Weights of a small GPT-style language model, trained from scratch on English Wikipedia: 16 layers, 12 heads of 32 (4 for keys and values).
MLP neurons of a small language model. Each row is named by its layer, matrix (gate and up: input weights; down: output weights) and neuron, and shows model dimensions 16-143. Each number is 500 + 25 x the weight over its row's rms, rounded and kept within 0 to 999. Numbers have three digits each. A neuron's up and down rows have the sign that makes its largest values positive.
After each neuron's rows, "fires on" lists the tokens most often at its 100 highest values on Wikipedia text that the model never trained on. A number after a token or word is its count.

L6.gate154:478479509487482501509545473435470528536515497529496472519525499530494524516551464475523476492480525542479464462523579523524493512499515483495531512506513528532496479529502518476487508500525486509483508517493486487503517527459487506518507523471504485532512550499499466466523476485514487478549487518515537427497465473540500507524486496493551521536524486505504510479492592528533487532515
L6.up154:491469539503509516531529520494497495504514531530477516525484524487526485493489489516501504472493518510430497466472487478522481453529489504484487510537534545500512546482491476506509476495524498488504543485506526552508480488470529481514456508456487536494464525529464507448495519519536491508505514479472491499494525512516537451496479486520532510479499474524466528486449520541542487528475
L6.down154:538474492485481529514438538456509508461488537525546495483575496530533518444517490493503493495544543509495489536497485506432514472439534503525504477504507514480506506544512496487476481509516467523508528459507524533483534499523491476516511470505486529476519514490454506501552495530518513539533517509484488490537515507507518479504533465481531486512519505442475528494504497483506475501471
fires on: "s" 26, " Sch" 15, "ed" 8, "st" 7, "nd" 4

L13.gate331:504509529495476476478453530553524489493506508502488535474511477452509499475532546466510537466505497446542475521449493544457503528484486473535510531499531506534509517472458516492473494495483504484538492509516506509460500511491460517501494508516503481493473516507495484478529514490449451448524445488496531503490498505512545473444474522500516511509480445497481508456491529505480468488508
L13.up331:477520476512482539560474539520499482488463519463479538512521476480489520480522502479513490499514476468486499474486521479471529489473499558526548492495495506502482482488480524510509511499494511511527538512497515486481519502490486515523490518487502476494532462494516503471504494514491480529499556470496497487531494529507540467524488535506460502539470476511506490531525508509457510525485
L13.down331:503478486532502508497535485493445468549520491540487518539516506516497491481496470523542474476482520496508484534492499502537456521525516525493517552525514535469538489512501494495500465509450526503545521509505536505499513546529539516464516519536514513515548491479476492522483506516544486508522535512518542488494534540503531523560525462483476454482495517467485500520524490513519485523510
fires on: "-" 34, " D" 8, " Con" 7, "://" 7, " (" 6

L9.gate225:495495508460522474466485465488489488552549470479500502489478495496500526530487495509511483476463493491492470504475507473470469511509506511541488492459513492523490491492512475508524483504519537504498493540513547448493468547455494552497516496506490522495465499508461509531484527560510492499487507484495513474514502530550473535515506541488452537495509486505523488476501493507536490464533
L9.up225:478504574456497480467548472461473491504537496524490479493515524505515519530472526483532543465502486496517490430492499502500483503507479509551524472482542497540538502534490503480463487506486497518465487503494538512528505524469482542491486522516477512496464480486444522497508512466512504467490492492535458453546458513509493494505479518521514497450522501488493459481488523514504531507526
L9.down225:532475512533519518519516524502486506482474530467523533469516504471477470499520483531495503489512491478484585513477496498477520476604493492511498497461484536442512512457546438511515518504480496505503521442514457542517492489489544446500531523489525450493493483522526540487475512473496484460508511492494477539535483500514543505513497496488486511521439489480521501494520501483490468501497
fires on: "." 34, ":" 22, " called" 15

L13.gate138:545481533520480481444543500504517508534512457471480502520537516503530526490515552533500509496512512476482483499480518459494456484522483480525506534535517509491538497497467511480480519502525545476486495469492490505498488489484486504526537555471527505500479521441500477492510491482497476470520469502504487499489516512559548522493515538519485552464479526445501527513489554521485488466555
L13.up138:463555515470528488483471529507490513515519469502478485499503507459502532510529497497542490479551512502497501514497510493519507522485493523511517510475501488506497507497514475536529546479530462471509516534479477471520462482474498516555511509479495482469515537504518495471498472476487522506507483442484470474504541512544513456491531469543467486510520535509493539467494487555490496516481
L13.down138:515479507525513519538473493518536501486486500485480528501480437532514507543514481527508529541489490495499577468497504481514479506568457509474488511546537533534518476485489493516508501468498546505524544489460541523511516557484492522504502523501517525518530505499502531474491501498485513516517497476518466468514477517470474481502504513513491530455461506484494483538514528432499544487480
fires on: " of" 27, " (" 25, " the" 12, "T" 7, "." 5, "-" 4

L12.gate285:518500502442492472486480490493533515500523497464437497531515477545486517504444501478513512508525504484513501481530484484505503496500482463563474532504475508486487481458528485529511541522479505471483458494531510505465547519433497501473453464506535470471501505499494471484501497475543466503523458508507513456550492487521458502533499520556496524501482472463524509464449506537520503509546
L12.up285:514516504464470506507500510452494516499485491463494482495508508539497512522466517492494526541496489514532495504473537478520503477523486475514496504509484495495544464481537506508498511514494516536520444490536500516509519539483482517564504461462501472486562496530495513526500471462506534483514451497512469520548465495471519546536527518537500507513496505489521478524491586504499506517499
L12.down285:498484497524514483524523516498542515512504515483523520475498507535476509513509493479477482480480451444532566501529491503507474475632498533544478449483487489500485473502524450524476503483491537526525500490487518508484490525493505493472498467505518498479514513472489506505471467511528484500540504496514485489534462504484509525523494497500521515517483496528528520506509514453486497482525
fires on: " as" 28, ":" 17, " called" 9, " (" 7, " " 6, "ed" 5

L5.gate110:553494495495458493554538479516519525477490524499474521531492476518481436468495508508540564439522542546465496480548537505499495511479529475516505512467520459484520481527536452511499504528544534498506498469498526513487494470527507501498464488473496487539467506529542485498510519493504498477517515486502507462488506527542521537507523527485504476525526508522507491521507491536480486457533
L5.up110:516518512497506465491488472476514486495514471464510492490498501557482504528513509517466488514515504521472503527518515505502475527490533492510495484521504436516526479536517518492522489489512501541531508499503502492525470487517475538527475510481497490520517503526538480511472499517466492487501520511523521489533531495504514534539495495476519474531524467539488563506520543530500475480513
L5.down110:488542470566495522485481510484507497459493476492482509471505522425468526505496490485507528506519509464476476521470450485506484500478489494502484472470481513509530504456518501496518449513485473512480484482472496512487511472488501501463523479534472519572505543507510493440472498476512511496476503491466525511558523519468523487499459463505471469533510542489466531519490497488476504509493
fires on: "s" 49, " rights" 9, "a" 9

L5.gate358:551484507481509496476488492455480517518488519530481490510497507456474484535467494501520478492509546535536471496463487557490525527486524508509499484460500483532568477499549530544469502534505503462534503476505515512502482482504501503546516515491468467538531547506494531509516483521543507521491423488519480498520502472509494488524528460478507489546443498504527515497458468537521484546531
L5.up358:528486528478483519557512472474529506451492491514499482527484498527475509492507465464495498478499453513502482485486495510527477509483527444492494544448527457493491456491473497503489545515501488509470504507511521459510523524463473482477510497464516519510502486504525510503512481511555475524507506541438515484509488456481535490528486465507520501513467490459513549518503515512483482486515
L5.down358:520471496482479514508511506496495507513494521509505504565500480502496513480484514486551541457509491524516456509469461466512521454509500520482492490498509472488516477457485492498513478494530493489521526482533476491531479457480484510500476530460498512534470490537507447444537555472551499489448537504516508519560469493505510497544531464510451478515463517525537507554500538508449448486500
fires on: " land" 18, "c" 13, " head" 12, "f" 10, " ground" 9, "th" 7

L2.gate85:495477448490497506478563485498509516506508544480516511543511516487496502493491488538480555536517516488463495496486513498461475500487485482537482538490469448518462510501506502502524509486526488463494485523458521506516497468491501521497523529532512460506481522477460504503493479478474492459522469498492507492475501484525508581439528466503485505527511480486492476517486475434508484492564
L2.up85:529502522472480462507510507554507505519472513478491524519477539474516510489440473487480529533445510438448525486478542486493473487504469490538509492491516504555481463513492473487492512543488501497465503504529453512485518497507454494515487486524437499470501516501515478508481511550440551454479505485498510540508479499504481493507488502497505489457490504452504473459512506511455498484512
L2.down85:484499500522488483498489505479500469512501513543429491526506499511495486527486492487477494434511497503561460493484486491552510471563510495477496529456476518512536510490505490539412481505486502514521530485501477495472501523501513496517459505450488528470490486522526489498503516467476473479518509502511490538481504513508486507512498514545472497505490455508515515458464508507482443496510
fires on: "ga" 18, "AR" 15, "ina" 12, "nes" 9, "lon" 8, "ia" 7

L7.gate160:509470516524485466487528495452510488551499494495516493489493528508507522545498503540517534501511532511521494499510528536485500534505464488516492485490471530465528486485491514522525506529529539453509510529491544510466531530490461541514529498521496499498521535484437511502513548555531477511524477492526459520513482477520479492474534517516464504525521524501504492447479504512486498473521
L7.up160:534495541495544449507486456482492475466506491515542487493501500510479540490501472515485490499503520503532495512497460549483471501532526513498478426491475458473553494495520527506524489517483484500492502537465545492442558498499493548478522522521495529453512506493428515493522531504511508486493485484501510479521495502491491484433522488499484502502504481519505482437481490494524512464503
L7.down160:495505529512531496508499461512497554505499488490512491539464485477518513515504476507473493468529472524490562516512491463501527499561500480522488520486479469507491503471489452483488481466431467509463512524488492496504525530503474485500521539536487506477495479486490533527500549473506521504509499468489543471500503529470470479512478515479476509481497525456480478500492492491539522482533
fires on: "." 39, " El" 16, "d" 13, " Saint" 12, "il" 5

L10.gate313:513514515507486499482488525464456452510507442502462519486535560432541508538502537508492475503497519512528470490470491469497507474502533527563520509492502472491520499489518542515496519506526511539525504498484494470500527529490523511510495494481507519546481528500462480497470489471493478502500443500534474499512510537501530530542513573531520530449502523483511501472525525503483503470503
L10.up313:480515506504475544489528480542517496483428509498475481539487427516504450498485494541474479485539464493508525510491486542474482454497545519507459533475513501469488533482507507514478482494498485529466515457540509520552496537532495504523495510483529498527524504537455473474494516489466453511469457451546514521477503497489524500487452516513476452504524460529507532457527479474505479517498
L10.down313:510502504511534477501510477497484468475523443457489475470566497510568493504501518478488512513487495512512472486501467496480496483446514506522500492501493504493501484540499532506504487497499507473498536552485500486509533530487496482484497476469501499504510545481498512466498520521511481486500525535498463490493534456480456497515526480529483546447491521484505493509490511509550574481520
fires on: "0" 25, "-" 16, " to" 9, " of" 5, "aging" 4, "grad" 4

L13.gate339:534519456510520517469510535480570508503480498518471492497487466515499512534527484555493493505506453499455488470453467506474496499473482546458486514494511544487521512493527514476492512455494464515494526473518484455425515520495476488517483494467494506501484523485491497460546555509524459523518500540482510494468470525490442483546514510460485469461527492507480502469483515513534499526486
L13.up339:509488505495490476484493527479511513551461514503515499538446489462485559516509508531457461512474489499532497520510493488498441499516508546477487481513556502466520520516460496493590538513499536484513534480487462498497505497508445478512522515462474538523502468472508529477489511452496493442477480460476508511467506496535512501525482506502511508502490545518526497524508534515495476544494
L13.down339:514524517498473502509546481539534457465477495499541535488522568528465468476494507506506511518473503497508535531500491474509517504507491498536519489493483523539524552513547478508539507476497481501480473498496469470527445504483495482512527478488482516504492531517500518483539502481528497483514542539495546513476479541517519522507497495464552501532502497507482529471489546520472540472547
fires on: "r" 27, "l" 9, "k" 7, " R" 6, "s" 5, "est" 5

L5.gate415:503523446469527484490516463479504485517540488455500496454506506545523554490484534453516491489531501523524512500556491567498572530513518507534525462495493524508491473498525487508505477425504522508524496496504471536536488549461523525502572496519508467536499536529462491518513529479515508504499485481470515492511487501495546506531511544535491494558511506472521459496475480466516466499529
L5.up415:506551470448514506506523517487504481529508444475515521483523575534516542466485512521491529472544498525522464484515498533516525522521500513524536510492474528524528468484490525505507505471482477514515503554477488533486522477475514520539541514466514494504455533512499502547506503487513511476515468464471497482515526485475545528542510542526465502552531481488506498471471493552506489512485
L5.down415:494535487509519479482518502476479504479518487491478495495487509504490496503524463527499498478517504562515515528479508495526489518596532533436481521507510513524526523474483493529500492511505505548508506504462482496522497513520518505536497517497523505478491483483494484457485513451529502465489505512511506460504525519480499507549516539524484495515520492523507516514513530508480437514495
fires on: "er" 17, " Da" 14, " Dar" 10, " Bur" 10, " |" 6, ":" 5

L3.gate214:529524501492508466508506489472498487553528513520489506503508537479479498520493497526499514493474549543522474492486497487474510513494538480517461491469468480511484453508529494490518519513516518517514464525452562457512505559483473530470513480473517532509507496504508496502528535532482476552518525446530453516541488526539535529506525504535513527512505528470511481491481504463448507459518
L3.up214:508492510494541479477463471501489486527495530530482479490505525483515501503519504493506453467476461514509488499507459460508504487515495478524484460446504505530455508500538519516524524467508508522487470545489543414506504522464501502450498458490509575505491482513537475505466540518486505519500511498523502528557509536512504536519548499521482528495461491499480482464522498469494504511518
L3.down214:467482489525529504483456473509495514485486534550524497531503497518488517473533480474549490506521471493473503512470491491480482515541484512528531469517490493506465531491513501505488501473504471495467482496544455508496495451509490506505494497516522494510500492543499502553446545502511536447465496487475536513500542523475475501477473451483470512485484448487496469461495483505500489560464
fires on: "_" 21, ":" 12, " attempt" 11, " done" 5, "ius" 4

L3.gate343:471507494498522517509533545485509473538507459520475476486552585483493487496448492480515521465516521495510487478487497493495499500513514515462471525492515512454486501478480537541515483516513461539511482504496495453490494502493496500572510506473511491529491538494546507491509494502518488498512481502502456463520477500528516539478500524505490477524541476513487468456506514553498492505543
L3.up343:479531527460531493483497513488511470477463513504521506469515498521554510461471482499512505528485484502502504456472509518502458505507528482525529541474470503537489512461539546515492490462463522527509471466495466474539512503480447518516501499464522510484508495499476480496476515548439522484493508521464461524472482536483543519469489501509518516474536493469488491441482504475510524499522
L3.down343:547501500472486507460502529510463519506555475503521502474524474477526465474477515499492498518523484483528477536488485506515531487473534516528566513467522520487499479500469511506510536537522498520486483520465511454498529525502492500492523495501495482474495522499508478537509508512511526510504493502510485490487475530519520476545491532495461470510531484549509519481563507512468546511459
fires on: "d" 22, " of" 9, " that" 9, "ex" 7, "al" 5, "0" 4

L2.gate300:474488497507497527544507463516481513518512516484456499525483494453466496485484471511484482470517551498475478479523570482518484495539501548475500483477517488456501522487507459495505548509476490490490508537542493480474515495484496481490495528537448482451446509549536488507519490482499481492486518479518519501470527485489489541504494484524501505489464514500474453501481501538478455480485
L2.up300:456495495518502522522527501504506508554511511452451509543445545473440505494488439528480550497495574523451483468498558513501497503532486468486489543503539473509469465487535451495493521519493467486498506491504474481476500455522500515474482531487486465462483485555528476491526516530535501447520505514533530474479511500480509524513504491470500479517473539495491468490485512519494487466497
L2.down300:529481512497509529472507559489500507478510507509536469456513481534545497512498545482522513466495460495540583500513494477471518447559481495505525481510478524485523478516544525523494519513465474510512474504527544507472506516464517476474487474486543523512529516471500519493500490478478476522495513516466471495529459491531483479493501509509490516478478477518520536509492461471514510483517
fires on: "s" 22, "er" 19, "e" 6, "table" 4, " audience" 4

L12.gate214:500530496517461459485517545442525493496536485495485477495514520523488503537532499548465552492479497503509477526477528491508518509477510514461504514492511480509464479520451484482537486490496482528513469453481543520490510488480480531500492520471495453528485535527505506496556548496491525532534453516476471472492496470501497485454489519474497467481538521509533531485489522533491509494518
L12.up214:507550501518482490513533545487506491461502485474463461533484483514494528451535482535482507456521536483484508526474531467509462522503560513513474503570509519469499521495495492506518497532515447501429530461503490542509542501484454530485524508486523517536531493523490489485491505501521493480502512504522504503483476493454492511481496500515542503476498493534485498549488563498479476491487
L12.down214:482523508494511498481527517476531472475487556461558519495482498489524460544468518458487514484522522490511465492505521490520482474419468486477476506516481482481508516463489499505465525477489525503444506510499497532521473507480498482513479552502489518528501484525529523460494539522500526514518460500509471501496498528487509473503515521475510507500522492524485534482482519527493573488559
fires on: "s" 42, "r" 10, "er" 8, "or" 7

L13.gate368:510459518498509489474492514489499499517481523514486485538495523468523512467515515513488508513476527546453479498529489505521504491504484519524510500530530466484448433512476470529489484511495491482485469481522430497503517482458489500537481452529532510531484497463469495492525444527521457470518510538545518524515473482520463479522485522482493494485517490489474538483485536473522465510511
L13.up368:470509516521502517479534499505494516526533492522516498513486502532487521476472501516473509530523515472506511513436490478538489514499496440464465479509462541488531541511502460514531475530525487494517480496461463475504460528468529515463500492543526501508516504499503493480509471536535519509527496480486489518460529536494511475456538467517491497528545492486476544478508481460523510524496
L13.down368:506483490509497494497506523502482510490480511473467521502479502475474511495482507478489528510507497512503520495489551497520485444502503463518460499491527534509542475482503462492495529495491505488500476464460516527536499535482490489526496530481508559520494508492467556535520487497463522475500475522527527467534452511538451515526471481440516511459528506475497490478555508494483544513459
fires on: "s" 32, "al" 21, "hum" 5, "ut" 5, "exp" 5

L9.gate60:493512532518482500437520487483507485502491514545500519530465552454528504519528503534470523496514567526473487511469512473524450497494499531460492483489519486506507488505548478509473503500507535476499534503482466515513533506475485525505505490447510477484504490532517501510588503514459520503532541493517441519491493516529478532482564547481519484505482545470542485479499507496465495473501
L9.up60:488497545532521550496531511519481497503512483469471483523502496495515534499524473516542538470518484464495508467518517537511510482499512515511556497552532520485527482538488494543520510515464518508491519466508486481475454524515558516483511529489499469500487494493524494450529505506505512477490495519512495478516529502515466445516508496457501475504525489508492496501515450517516531509470
L9.down60:464471468519513507500553505527503509527490477475470489533477492504459519510478509495532520527507443498500450496508527521449526494509493539485520510513496463498523470478462482521477494517448500502485497470493487510467520507487458479489496519499509481479494536489537486479494518492502511450484538496507487490438518517466489515517477480482501525490488517434478484512547473568557455494540
fires on: "0" 22, "s" 18, "rat" 6, "es" 5, "go" 5, "." 4

L13.gate65:472495506513505504504500550517510480505556477502499473523507513483511492539479515552504514459503487469522505484516533507515506497484542488469487435483497546494506461503488506470481476514531532454461519490502497483481479511509549478539514489469468463455480513502485509508512465491506478529476467488514469476486506537501506497464503482545533504500527571486542509535491503468478448489485
L13.up65:488485530496495500486493451487453544464489484498481502511510501535497487418503521510509501481462468515499504486486505518505476481504532526486486478495503521524497490499509472516494476503484513485498459509450501521506516501549497486496485471513485460469508459505498490512517518491513464504497493501522470510496525508536524464503498484470517504475509525506456489505487514501544449537526
L13.down65:533512485454471541439530440487500473536545526513541521466523507483525555487531482519504509509476516467499495526467447508511509510517486504485496459518484466500510474484548476509490538455502456535531516481478488528490554508476513502478491545485493528490505489474472514459527543489492503484476527508516511494516502514469509467508542500493529517503502486515522461513517477506515528461486
fires on: "." 30, " University" 8, " de" 7, "sur" 6, " New" 4

L10.gate265:488550499464486503484499583498540516483548497519514507505494500479522512553508504530506512477516551519510482454476478478503508512481498467517496487533509512487512467495506480492523457504545500521500518499468538476485529496520494468520517468444483489534507506522504487477500477496496503514536500513524493475506496568511499492461531497522515486497480517511518514479507477589446479479483
L10.up265:476497516472513507468573514523524516507512509499493443553452468475493484507517493502487520521498464508479518488467508488545510526513436458499501495509487526508536519489501564500512520529496538502460485480515474469517498457498530479431494450480460506535482516478481486517478468530516474508522471524492490535487482513508536484486489519503496495478502478507503500523531522472510498548476
L10.down265:526494529455486509500460517520529508505546486516496514521528467463516496487517498536464525451505499553475473534455518476484511506477480486503491489483475506536505550514504509438471506479537553526465517500463533479478506497488473462454497544484531518541504512480540451503487456503485553515492490491514519537549516504493539540516485513530487431478481497497490478473465482526484496503466
fires on: "3" 35, "s" 13, "cu" 5, "U" 5, "eva" 4, " spent" 4

L9.gate172:524520529505484508495521526506502558464486528511469468505470479481475533483472515476494550496536473526469486485511551505492490501526498531457517499534518486463494475478500499472494463478501557469535522493514497554495499510520488533559510488517475485505482524505470508482495519483512476482503498473502474457480543484527493545523488511501490491482494507503491539516469491513520475460535
L9.up172:554492503528530490503507509529490510496451533529537475539450544442437537475527486486500539539480507490444493471500486491515520510505495542501526502500478458520520520447514524492491484498512480525511465489518503495559533472495504509504466520514550500480502499484481517449470487483506499478517527506507539503510517488510509492464541531520505545434465490485495477509508501488536531509517
L9.down172:463528494476448487490492502490533490471525472469513494453483503539439495507553528530497527518462499510482502484493520501480504489532545554516509496481520503475476516518540498505478501507509520547508466494478480494495496515484511474495482514507486502486484513509543465468489521512540519493532489492502542472501507512487485466454492487449518523489514492500418465491521521468525422492488
fires on: " life" 15, " work" 11, " education" 10, "i" 8, " A" 5, " faith" 5

L3.gate163:528520461500473538471529460463503515517497481510471504489494503515500517466451487477458528495530553517508480506510552486500479511490508466496484512501500504486509446509503498469539526515486509461502473500495471515490471519496485526481549486469490515483542491507544500483521543467493483512512496491556550475450521464494469523513476535482538539567501523522536499497475494552502493489482
L3.up163:485530493510496496479532508499499477485483525497467464508475456529515507456506484469472540517495489516493488500475533420522466492488521514479474449541518539439496487466497539486518491461478479470471488499486479517488509495498554521472529458505486538483509467547492494530512523520488489476490530503517558477482533483507474472501550505488498527531487537506481488462506494511512512450488
L3.down163:500494528481516505521472540497516507522491528464493520498487541512489503480513536498509510503468484498468560565517481481498456498524506547468514470488498514514486487491480526523478492496464479467489485555507478514461489439507510503459510481479463490493527462514514524517505527490482492477481506532520496491481490510467458455510494483480516550451470541508488543484483493507500468527502
fires on: "er" 23, "ers" 22, "s" 17, "ist" 8, "rs" 7

L12.gate444:488483503510504482422452470469539482493509468477502523519543513475500504521519547529455513491508556488527465515498458545539471506484518510491473567476540517508524477523455504465495528491532513513493493486491487521534479503506470473550531508507442482494510493501542492495502442511544516483485508487535475475509480465527496471536496508514515493523515534496508483477481512541489486469523
L12.up444:543455539497486501446494457490515446557494507503453503525528498529520464502491491463427500469512537461480485516513472478492485502470504521518483505504544498480532473509481470513496522461540483482496493518502553505489498527527512493476501494521456531483471463493481519529522530486525497496479512483523508488494532515477509513477547468536507521500469477501507519477492535540485497526515
L12.down444:453486476514501500455483470481494474533510500491520490493513478511474500543527526470515543528522518558492427487502485499497487507492501504511525492535505495509537497498538461488456506496461555462505513490551490493509471485510495484490513472487499485519504513526487521509530521473501498503514500524498516487476518543465472558500523542487469537544513501518483486487478547539500442479522
fires on: " of" 12, "0" 11, " p" 9, "S" 9, "-" 8, "p" 6

L6.gate17:521532516492437525453561529508526482465510495481515500499483487511516494529491476480504488504475504507486483514502497505511493500493485541454513499482467501521448520458497478508503466471530490463496496482479517490487476479460476523495517455496508452495467521556486502482512486529473493460530516496483538479524505469494499551537566470454482504544521513491468503474495556482526517490520
L6.up17:579514509516531563524534461471497505502463490505510494491490508517522509491493524506491497539501451471504508499523507515538518513503454447490487492546503511543540485518476461521515513517528507524492487518497516489476485526524494478460501506509485515498488521488441522494496561520503517459519468440464486478532499468484505482460496457523508499479510579460489503466505511459477508469496
L6.down17:495537447523504533505479494500529493510526512493472553524502473521518454479497484502597507493457492459512506509496494520474491440520472522480506519519494457511510504481534436486482496507516490461523463481448499481499485495512507509514448506492449519487486486521511467480514480520534489457481517493524526520515505507561504502528493487529480485516528511519502506511522464486444553503505
fires on: "ia" 27, "ma" 10, "log" 8, "ga" 7

L6.gate89:494509509494433490512525529458517536485479479512449494470495507500487511528524507474497522468460543519440447514511493484521503508472505500518537477514516485521491464478526468527516521503504506470506501506458519478478506517536468491466496483464498495534511494520524489500509513502506477499535512509531499458552493501544467559489499498513540471529504485466502522486473496548488485512486
L6.up89:489476536523513516447517478543492521494503516473526491563487500497493500457497472512516484480544455537479552529522483523513447474534527515467470503531524484480541526546481510493511460487445517482476514484546493541520442453484504497475486533502516497473513481495504529499504493492504525506447496507517532491480554479452522506504508485473501473500489478507505484468527483485518470501483
L6.down89:500527469525500521506485531466478508484501487513455551473485525488487517488521524480470505515492527482476448511473477488520488502490482487506541490506505527501475482489519498539484474482499478472512477503460516474430517488548485444508498480465518492515528485505559515505513502502513491513496501530494504515523519562523481511523486490506530500516463496449431539483514510560481513517496
fires on: "s" 54, "es" 17, "ions" 5

L12.gate488:521479479509474484496474536458449486474461515518447481504480530472477500522486484510499490491512507514467475553516488519447514488513515491455519564518501485482442512498501466535523503525531525484519482491485527521524472500461519513523491511473469512487517515507499483432484471490504482493475493529508468482483494506511477519537506558543501510520508528506475464510474466529511496463512
L12.up488:549420478474464460496472525501502502540484497520486530498489524474517484550490516495530479479506553459494497558463503532501510503500465539530508512518516500481499505509522471510491522468497548511500497488485497496523506489521477484475487488474541531457539494463534513467507517518506452528519525510541496468486478495516461551506499481555499472452485540479511443509503511566492512502508
L12.down488:534478459518488509493468469455489452501510471559539501466515498507520487518500547451509492494488554488528527519517439516533485517496484536468501523513494466493490505483490474468469489521491464521481517471488493476531473493505476517492542523482492509501522503468452461518515533471473518479502518529519476505494517521465502517497507489498513510474496507517541494509511462543452512495480
fires on: " p" 49, " W" 10, "cc" 7, " and" 6, "-" 5, "mp" 5

L6.gate419:499502531494475510512556524470507497499462461465485443475492514507516583554516466519507490505496517530486490471519540540509537493489493452485513472518516501519509465503491525498501523534516512514521499446502459507485482481485482536481508483514472463468471562527544490495528514449510486490504526533504493446471486491517498512450496533475521480559498488471524481435455492536477482507497
L6.up419:485515495509458515501519499489489484470484472448489475526479500521517521496471531538527512504496501542495501480487516535460542475485533525501548457463480465472512452497493491459500501499485484465514472437500448528500500453488504492497452456536480489465428510524498486481492501523528511480507466514556539482523525503494530514460505473526544521545504507489520492491510503488497487494460
L6.down419:458459530528477543491494505471484489510504500498503479519476462515510505463550489520530508507455442542486559467487527470498486493534516515487531504540543491497465514475504502540490466492471489526491495525580491496468502497508507500477470529476476528483518492495518518491515504482529491533453510487461516459518506498474491463509510499522530520526461484501483489520450449505489455516482
fires on: "ish" 30, "ist" 17, "er" 9, "less" 5, "e" 4, "ach" 4

L3.gate374:486544490487509530474487488520517508522556481471509481465544494512461511513492516467443501481504561485480509492473476496490487493474502525521528543522489519502514447523484467483478441497470484505523514476497470484502505504491499477499464525498526501515507521503497477416571510510536487538511472472502552499509489520534507480504472497500532463540527538471536524526506475555538507523510
L3.up374:495455496496501459482518461501531527485514467504526519485506498498532506490501520464512471509469506537554517442489495433512514500488480515534487532495523504479535546485489498521487493470501514497512496475486489441494520497521477487481510549519527430518461471469453502482466454496490536503490460505484548482497419529513519480512529497489482544501463498470534482490498521506493494506511
L3.down374:503484542513517446474515480520476522470514489490505517481490529490503517503518519452537465497504516498502472511516520479520505542507514505548499517496461507488461441484513509484505552429523496520486457500512495516480503512524467487486491511477475529459482535513518485471537465474540498479502480511476525497502496488515536479482492449491474571497469529477519507537514455450467476496511
fires on: " new" 37, "di" 9, "re" 7, "ing" 5

L3.gate354:493495527527440499439508498493501533488511547509494510500533491498435501512520525534456470460525529540482492488562499528508500521499510508518476534531512483504494510532501475493534523526498496496516521469512482516502510476511465521490540499501463496504491539458457475518547498504465504534512483494501533497455461452521511491482520518507506446488509492502502506495481475485494482532505
L3.up354:491489482500490518516491499494478530472497520506497459465447497509463480475478478517481483495506491480503488541502491479523490510489541470519483510516480532495501480476520486491566502535521547471522460504495517587520484511476460508448519510434475491483510524446524487494495474474491489520505525494516504550483506542507473459468499487493524518526497520522492490502490460521477513522479
L3.down354:491500510502503467482496473482532521471522528474523499524476541530491489480467502480495495525525502475518507513502460502533481448496513543502514538505479494444476482457444485477536493525474500510549505470493454473476536492544454512531527457493503515525506536461433530483518493522448519472479489496500479519527487503526527465500499527495522517500504480475515518524507509530543504514514
fires on: "e" 21, "ed" 19, "al" 18, "s" 10, "n" 7, "ation" 5

L7.gate239:513525475458495491490535532487476479520547487494528447455506528493548533512517518525446495520452556487517490479494462528521466508516514473510499477505481505509490497445501507475515494552516514461507485497460528477518517511488498507460540484516472486492490491537488489537471507533511491495479519492531486458519499491511516492535516526543516517524480550490492481495449508459502506448529
L7.up239:494471515469480512489506501464464493508516549490531456457505484484492508526497550492464475498516520478502509455518480471500484531506491489481476512512475533489473510480470484509525482532513534503444465539464502481472522492513499501462526514511524452508508482525498506536496483516520502512474510476499487492505482473492516546520469496524495505522483511519527448466512486516528507466486
L7.down239:513530494511507486528503481479483514509460496517451522494445443494528484477465512496509503516483507516496594475468477479502530488590465468538451503473497521473512498496531471526487457489488519518474514520497488501490484517508475477518532529508471487485491474466521487506489558466499489469505479521504480481514488560496505503497497485492497534501479526504461501519478496542477549500530
fires on: "." 86

L6.gate506:559518509459487484513503517480471497510552430484504515476509567514488521489458532535483475524517497480516476500519506513479513524509476504486544489525514461475491502525486468526493492548489537461517466517493499504502517513441509530556514488520499483456493511507530527468524493502526484459521458518482490498477502517499484504487505514521468511498500477510523435493488444493505504522505
L6.up506:521543487502501505481473481506498499525523530466475484478490499561507516477477471516515466511538518461513497495494512457497522499493465525516511490582525516480497466538526527500494494466488503529480511535547501530504480550468461511529498485524495484489521483490527503530481489531547507523492505515540520499483464533496458490521464514560467458489497486517514459530462503451519469529518
L6.down506:509516500523505509493490482496560492518484513464480517489471491528512454535517480514459483534515524454515538542470520510466506527530478483508498469481512510520501485481525521506530525522506545533528518502525488534555482513506509487512503501519491476512492461507505498475479464511510574487517485521494504541503483519519502528521487463532506520522481487521512504534476580537517572534542
fires on: "N" 31, "L" 15, " Sal" 10, " To" 7

L12.gate324:463537523501502463478480526445494481522516524479505471510504516481477496551483512502533486501488519490529482510460486517515501480483495512518488501507466517516503492524470548475538452483557522489516507513480518530498481489504419508488520504484526481502484525518443506493496558547492475482520496500458487457490504500535533483508481491506503506471551506483515499457487503520458506477518
L12.up324:478500494466487520498526508458490509527503527527497489488513510513466515487537461537474484508423508464506485460494488469496540480487535510484457540505499560502490505547525481486462454528520493498445514537521573523496459497503492496506507478511515528477472479489511491521489524513540523522503509500504486471568498474498509544519537515477483499507458526506485486491504491546488494539500
L12.down324:506480556523515525526497523483521529493513464534493479497511451496530514480486449502545497491475477464543573538490505495515494510583475506485550498506500491503497505418517514509455465475497517485486486496503449519455514486528517518533491546512501511510481459475479548498526472504455501485489497495512495484535501460538481477475479513511490503494495555512525487560490531472506474521511
fires on: "d" 19, "al" 16, "." 13, "ven" 6, "ed" 5